MLP neurons of a small language model. Each row is named by its layer, matrix (up: input weights; down: output weights) and neuron, and shows model dimensions 544-639. Each number is 128 + 24 x the weight over its row's rms, rounded and kept within 0 to 255. Numbers have three digits each.
After each neuron's rows, "fires on" lists the tokens most often at its 100 highest values on Wikipedia text that the model never trained on. A number after a token or word is its count.

L6.up1807:142108154105142122159154114122124140129113107121136114159133128142109140142100079119140144098123118145167109163091088142144132138141137089132160142149149130147098155107076129090112165134163154102103123106080118132132142108165132114164121118086102099125101128122135134127093145098151140146
L6.down1807:127137088148128137122098130118109103149110140109143117146156147119100125097111089136107157123143137151153132117152097092126160141168097132177105107116131095161151143146155105149141128140135154138103085146126129134132108119079161109127176130081130092095152128121099146122094141138098198129
fires on: "1" 39, "5" 15, "4" 8, "0" 7

L6.up1493:097139128105175091152154105091140145128114166160112130143161114120151121122174121116109115137076155141122141117143138090104150127101140104156184146117076145115099121136149156086131123143141146113080125128156124145123093140106143165102163152128128142125152130116103144153101145146128119143
L6.down1493:144098120097112148165108131109121153145089097110124152100119119153132116120160137118109122104123128162168156120094127090177113098157098193189112180130079151157096101079158155092101109136086131133179130149104133162123161149165098165108106133136143146100110144139147127115146138161155100151
fires on: " and" 15, " for" 11, " in" 10, " to" 8, " of" 8

L6.up2209:117141137152097167108122107168113132131116138179135116107150149113131121122095139105128121133114140124135091112119154144112120134117085080172125119102122092138155137127135109144127134110107131151122114109164109145135137140151138109111125146121132131132098123115118120139102123118156125132
L6.down2209:097109137121141101130121141129148118159121123127163165117090156102100134155131108149115141124117143144136146137118157128090108167166106131168124151114136176149185090183152134094177151175161101151094079129110113109091120188123111113153109112115196181131142091145105104114151135108109105166
fires on: " " 62, "2" 4

L6.up367:140144147131129160133120150172120129154121080132147110112112151130134180116118142111147150125142096134141151142117137129094143113131135126150125122103124118120125189156131117154153117130098106123152129092148116170128136108126123085100122113104188143126125148063077146125133095173136174125
L6.down367:125136080114126101150135099154111138125125118154118149139164161123102105131131112110123125106130156093114120107092121151121095101159136142123091122186131144126120101072104137160133142128125112149105125160107146073115149099131160085140132172144103122099131109114118144106086132113130140138
fires on: " " 32, "1" 24, "2" 13, " from" 6, "-" 4

L6.up33:160133132141092148158117112142107115116117105090182095164093113172116107157131100147127132103090159148112145171095141111131088140146147150109123097104136116136144090135121046158109088117138141126154124158124110095127152160159132099132139129104114157113130146080075104099116121114110131116
L6.down33:115150094129117109072132096108144122142129119092152132118118118128121143104153137149098121148100119116054150171170164120126125129103152084082089134122112145150135122122077094144115119143143128118118174164111131162121145086147131164118121117144134114161136155105107124122145114135161167133
fires on: "1" 17, " as" 16, " of" 13, " in" 9, "0" 7, "2" 6

L6.up524:073102147141114144116126082140135131099126087121109130158115106147111150088120105116134119085129095163150123111076148158148134100104092149116166141102138143178141127124137147161080168120111122114137108137108149131151160153124143119126116131148073130096172120139123123093112123078131130145
L6.down524:108099114140072104160128114069147134157104172114158137141142145116163130123098087150109127080161159126088098093131107108123119142135083106154126108076144133156188150117117085141121140168122116112137133133142099133194141118123093090188093152088136149143117122147157100144110148131123117148
fires on: "0" 56, " to" 4

L6.up1520:141122157121108136181121141135103127153096122125159113075130133115107144175154139092153104119161139141124126112086162146111094133117110153150142112170170158169143136097066127190116161136072177156137137125144128098157131142158152103113164181088127139108106107144111141123130105129118145175
L6.down1520:147148127127164132106117142138134109131115130156101125136137162127145159088108123159149108103148157066104100133176138119135131112116100149140102120068102142162117139154176129141135120089140146138143091083138164109108121121084101124158161135140120118142146157109130145112107091150139156126
fires on: "0" 20, "–" 9, "rom" 8, "-" 8, "p" 7, "o" 6

L6.up2890:150116111148135131148103127105153175140141125140128127101174139129160141129128128110084135162103109130104157085123118177141105140105164115126162142082129119098121119122110073114089133121120116147148113191094072083083153145125125115136124084074080107146137124157117122110130143122143162128
L6.down2890:104113134152108144144156139122132131107103107149114128138130119144082149128115073158139160163160117172161113131150108093120108117133081143155104128192125135101145156128137138124107130122101119098170133117087136131148157132105139145131148116154158114126102146159125119132182099100117135127
fires on: " " 44, "born" 9, "6" 5, "5" 4, "1" 4

L6.up495:128133099108129121137147122142109140118147112124104121133151129124090175104088097108123107127125149129136131111094133163095143175107121133151148143086128127190149088132124133146146152105135135120101125124122092091121183109101184105157129136103123138120119124108124104106104112118138078129
L6.down495:160140120108136143126152149119124116114119152109138130156125123107108147149153166161173137093135107129124098116119115101137162126039143122146137123146083107191127098137112127137118120154133158125134174155153149142137150129148085148094172089154120104114114168088108110081132111101139104114
fires on: "0" 82, "," 5

L6.up918:112135108171089104154127133096117152136115121150141111124143083135200140138111102116139138147122124116116139126081172122130142101093157099165132119145139171105087124147131145156134146143117135109087141091129102119162144148120178198147123138128157100129116134130109123111182121185119064120
L6.down918:112129094138138090143142122120144138135146119108133133134113129132155109086168127100166145136102118149154102137086133153142127139123127135118114134135085164104112080148147159136131143097121150127136130126147112139117177102121105153097169121149140114136168094074170140119184114079177092127
fires on: " and" 30, "," 17, ":" 5, " in" 5, "0" 5, "1" 4

L6.up3022:163066134095126121171101178063135172083144095136153122142120128132169124082151122124136132164102119142147137142144125147127101124145085150099154160121141141159129111163119114171128149132125142104105149121150091134089164103105129136132107154094118142085097141159147125149093155149082117141
L6.down3022:091094147131120135103113146125093105155165134170140186107096093158147128093156167132122145158165162133128162108161153108143142111137160118112111120128056102135168128128102136083148096127091139162141103118187151125164143109145109084076179121137126185142089092095130180113128139080132103104
fires on: " " 44, "z" 7, "," 6

L6.up3043:108119118131154114101150116148118123134097178162116103148131120134104126171126150127115144111149109167123120116117113148135123140126071113140148138124160121128140141118135156125104147170129165171125154125139153104127128136132162105115139169145103159118120120106150163121064110129112097125
L6.down3043:149136133147144143136102134149129119134113126119134139156136147092147117132157131133172126109125147126141101126156161108098146132132121150088145143129111110146165129111111145134142114122156120145146134145159132102101125140098109122173108149142157085117093125137153107134109137157073138114
fires on: "0" 76, "9" 11

L6.up149:135123152137139126142149127117123120129138115168076128137135141134133096127141086137148143134141128163150093113105143094082075139160102082144165130120140124136098169119127112128088117150097167128103144105101145085124114139111182112159122138135082129128092133128112104126150103165121155109
L6.down149:110139147110099116092124093107167065137144094105112145118135112117142158123134150147116151137158108103147135119087109132120136161145101160148120136080173107143151128133159160125136116149161117166154137186164186121089143164114176130119154116130110117168126106128124139112109119164078106091
fires on: "1" 37, "2" 22, "0" 11, "3" 9, "5" 8, "4" 7

L6.up1454:121122102178101146130110150135112107173113118097140147147127127154119160142170143142090178122101131166157113113093114143146146132132164082105125115142189132129135077142131101106124155123138163108153124125127136137163127142158109076117112147137114143155144081095153115116116143127104135133
L6.down1454:133137122146095124151163077115116151116132174137110065157092122152126129143145109145103178172156113127100121109126125145117123135133097065075113101108142162126140168117125160149137133152128091107139143184130147135113134174087105132166118167164087124082128147109109154137125130126125156123
fires on: " of" 37, " as" 5, "ing" 4, " by" 4, " with" 4

L6.up793:129105099139141132154143121116151149178146120149117094117156135108179143108098115117110158139089172150141136114127184118093108115115132121057156143126164163149111110147103113109134186125173147110133110107096106128143137123162141119128149131109117157132186135136125106121116134146139113110
L6.down793:139149136115120122097196125132154120142149109150120111129156127109118124106143124089140180102135148123133077120136121145079105124121114105111131123112147125166163147137092151095154138135158153127051113158096156120073132120143134106116160112097144157123122123130146110105116159107121123179
fires on: " the" 35, " first" 7, " as" 5, " of" 4, "s" 4

L6.up2691:096085143145075149094124115110095151137087107142133152124144138115161131130149093157116181136113115102170103115113160136113120106138086106134125103121103071117122102128103138120094117131154131125168089137148131102108106108064117111125157125143112139086133085083149132146128151131158117108
L6.down2691:143144110158154085154153145153131085130145127067086168146142124096125164140128094106164128134115143141142069145116154138115114127108118125150090122133090103125118110145119138142149133121128126123100140181111145128138111114113140107104087110097151109121145133138143152121116119128139108130
fires on: "8" 28, "9" 17, "1" 15, "2" 7

L6.up892:070106134173118113122124113149111154106105129122112179150082133151148154118139112120133116126136092150120106113084132162150132153150162081126172144182147140144166108095102140120126100118126135173147152117140133102133127105127150122150091142132102167118094103122147136140134104103112112129
L6.down892:143098124085117124144089125168138102171082144113129144097070107126131135148133171129101119091144134126150142096101119180160124127147160129141137161135102089144109121086129117148097157126104111146124107141118130128125118107134139122115132130109108144138090103123144167149100113107158130137
fires on: "0" 23, "-" 12, " C" 10, " a" 5, " of" 4

L6.up1438:125110151139077145094099127129147122123133135119118130147150154150115140085138121132134119148137076123141136106103163122114123147071109091134146126110085121144138120115124116119148123121125102159141128073112120093152100119140209140147152140133122112134109141130123134108144078087149094119
L6.down1438:084099157106132154109173109100144120133117121092132138137114129103114131109099106190148135104107120151163143133087104082183149138155126133170109119109125144164169128094138101083122122096136105120105153166159113144122140091140132177133110129125107147127098147123133137128118119088074157124
fires on: "1" 39, "0" 15, "2" 13, "3" 9, "6" 6, "4" 5

L6.up1726:121202116177102167123074098127174119112207149174126106162131140168119128124145076145155122165127158163105101113087168161088136089169124077159111115129110135120130138178152127147130140134126121114131118105116107101145086113136148127142111106134113126119109113121143153099118110153125155113
L6.down1726:119126141121126107109135127119112111141125088152153157147124110087148088151125168129108158092108189105139135140121136139153127140152134109145153152124070102121148119113101118127149145119097097193121129122128183131108151103080133144153162107137198113126088128138132109140171153146119116122
fires on: "5" 28, "4" 11, "3" 10, "2" 9, "1" 5, "y" 4

L6.up2510:136193068112121116149154124102130143091151132112070136161148132106107159119169077134122139125094122145120106112115139079104153151146127138151102114081104086103133104130134156075116115110158154138138100126111088114124108151127110171154097137121122109140098154105131101198151089156101096131
L6.down2510:087100160126171124096163111165108141145132116138151181132133139109143149130149138109093069156121140143136111119178149133120133122091138099131125155155128133153112201152126085178142107148178120090153161125132153172141136160166156113158141135147124114120118120085148116088139143126113159147
fires on: " the" 32, " and" 15, " in" 7, " for" 4

L6.up2395:144177105104090147148138108109184160114115119152105086117148099136161122150157093103132109160118134137164129118123099138128153160119108101140119123116130153103161133102114097130143112109119153155115099121123132096132100131136152123111122132142136160129177126136117108102143144131163124120
L6.down2395:127108137147093124119114118123107109142142091152134151126112120156120139102163134140089136102121166120140098098078143144114127108087123115173125129138156135086141093132121103117171124172162141123134119109133124140168130092169095090176130116075114117122164124141099090148105135144125096157
fires on: "3" 23, "2" 11, "1" 11, "7" 7, "6" 5, " long" 4

L6.up3054:127123090140133103118129198133145161105115132134137096123145113159149116142156159131133162163158155143131141135146144137124119163158115127115108148133171108107122109143131168129117128078107096094105139172085104136127175151078121145152123149093114121150156146147137134115123151104137134075
L6.down3054:147124156070127147093118100123119055109137162115120164109095133144070130119121122158128154124145144118131160119098108117106119154081128116126119122102083133137086149108136107095123112106150081112168100096107134146138124103145120156102150106157091157130110089120170120111143105121164124143
fires on: "-" 26, "." 19, " of" 5, " " 5, " or" 5

L6.up1410:134121109154112110145114113140102152150144125177123099143131117103126115140094166143140142105116128161102151112115171106113102136128115108154166096113120141140131118130132071103117145137127117108108152148153134125150126074121152126147100137125092137136114111159120171105096104111111059140
L6.down1410:154124069121140118123131111133135135149128151142117159134132135133106120134163124095127103116150113132122129130132123096132111133092151151108161132094096144151128103168159149158132120115115074089095144120096157151096133092134107147153101129138143090106114103133150143120129100118140096157
fires on: "8" 49, "7" 19, "9" 10, " (" 8

L6.up1404:145129168073132131128148150136123089147100130116139142107094120149118145099094108141101119129159134115140153141105121134154131144129145180158148162091120132140130101113199141110097076138164158152108110136138100101130137143126138133134139160104099159116116176122153135152075092135103100084
L6.down1404:083122139105122143127187144131131129109127144112159150084116182107104126144120143124161137110097121170100096144185162178140114137141170108093135174117111155149146123089144181162108125151125159132142110122175146122117122118119124126150165123111106120141121137106125107079124131107093108154
fires on: "0" 83

L6.up295:142123105118176151095147114105106141117138133113149090168166098141126155109130121114133154164129180145112101101126091180149124123118111128131127157066107143123152096133132131122096143101121113153141135119109127131099115102132137132129109118072097112153100161140118151110110118141146111141
L6.down295:165094129123152132134143109148109126109179123137161146151127150138156131125145173130123140103134150072091131092158164107112092112097108102103117126143155173125145138152129150132092161150138087171110143108108123155132147153091126156183137086099113151120104158097127101109127151127090119065
fires on: " " 58, "2" 18, "1" 13, " on" 4

L6.up2009:126118108142134165151146078117089094168151152130124102139138116117154132108141144155127168189115115164110123123132124101134123184127123128108174121101094168158161106111116169136111146071155155098109143134148133120138104149121122184086100163126098147161138145133101137148135131112127083125
L6.down2009:125141118151110169123118104088136106097113105135123164102144112113143122130123110068091108128127140108118107123129108163184132097182170096127099150141151120108110150139164121150155129155128168143108100125069121119135124138156127153123154113136086143130100146122090123139147137100126128119
fires on: " " 65, "2" 8, "." 7

L6.up2006:094107164117102145128109162132129158107167108148132155161093109126133118103150105139162128120184095126085087093149157148161091063125104120120121102115127134153153110183114101119119131116121095135146166117131091138147130093123129124112125157130121133124107131093113123117162109104157152083
L6.down2006:130135165120154108137099094099126148118139149147120111145159115094120111121126129103085132134143157131152144112122152130139100144156117131131109122094125147158133132107120151140109112136149141154153116160122097123103119111106137125116108137137101134112109121132157103120100143155156158104
fires on: "0" 19, "1" 17, "7" 10, "8" 8, "4" 7, "9" 7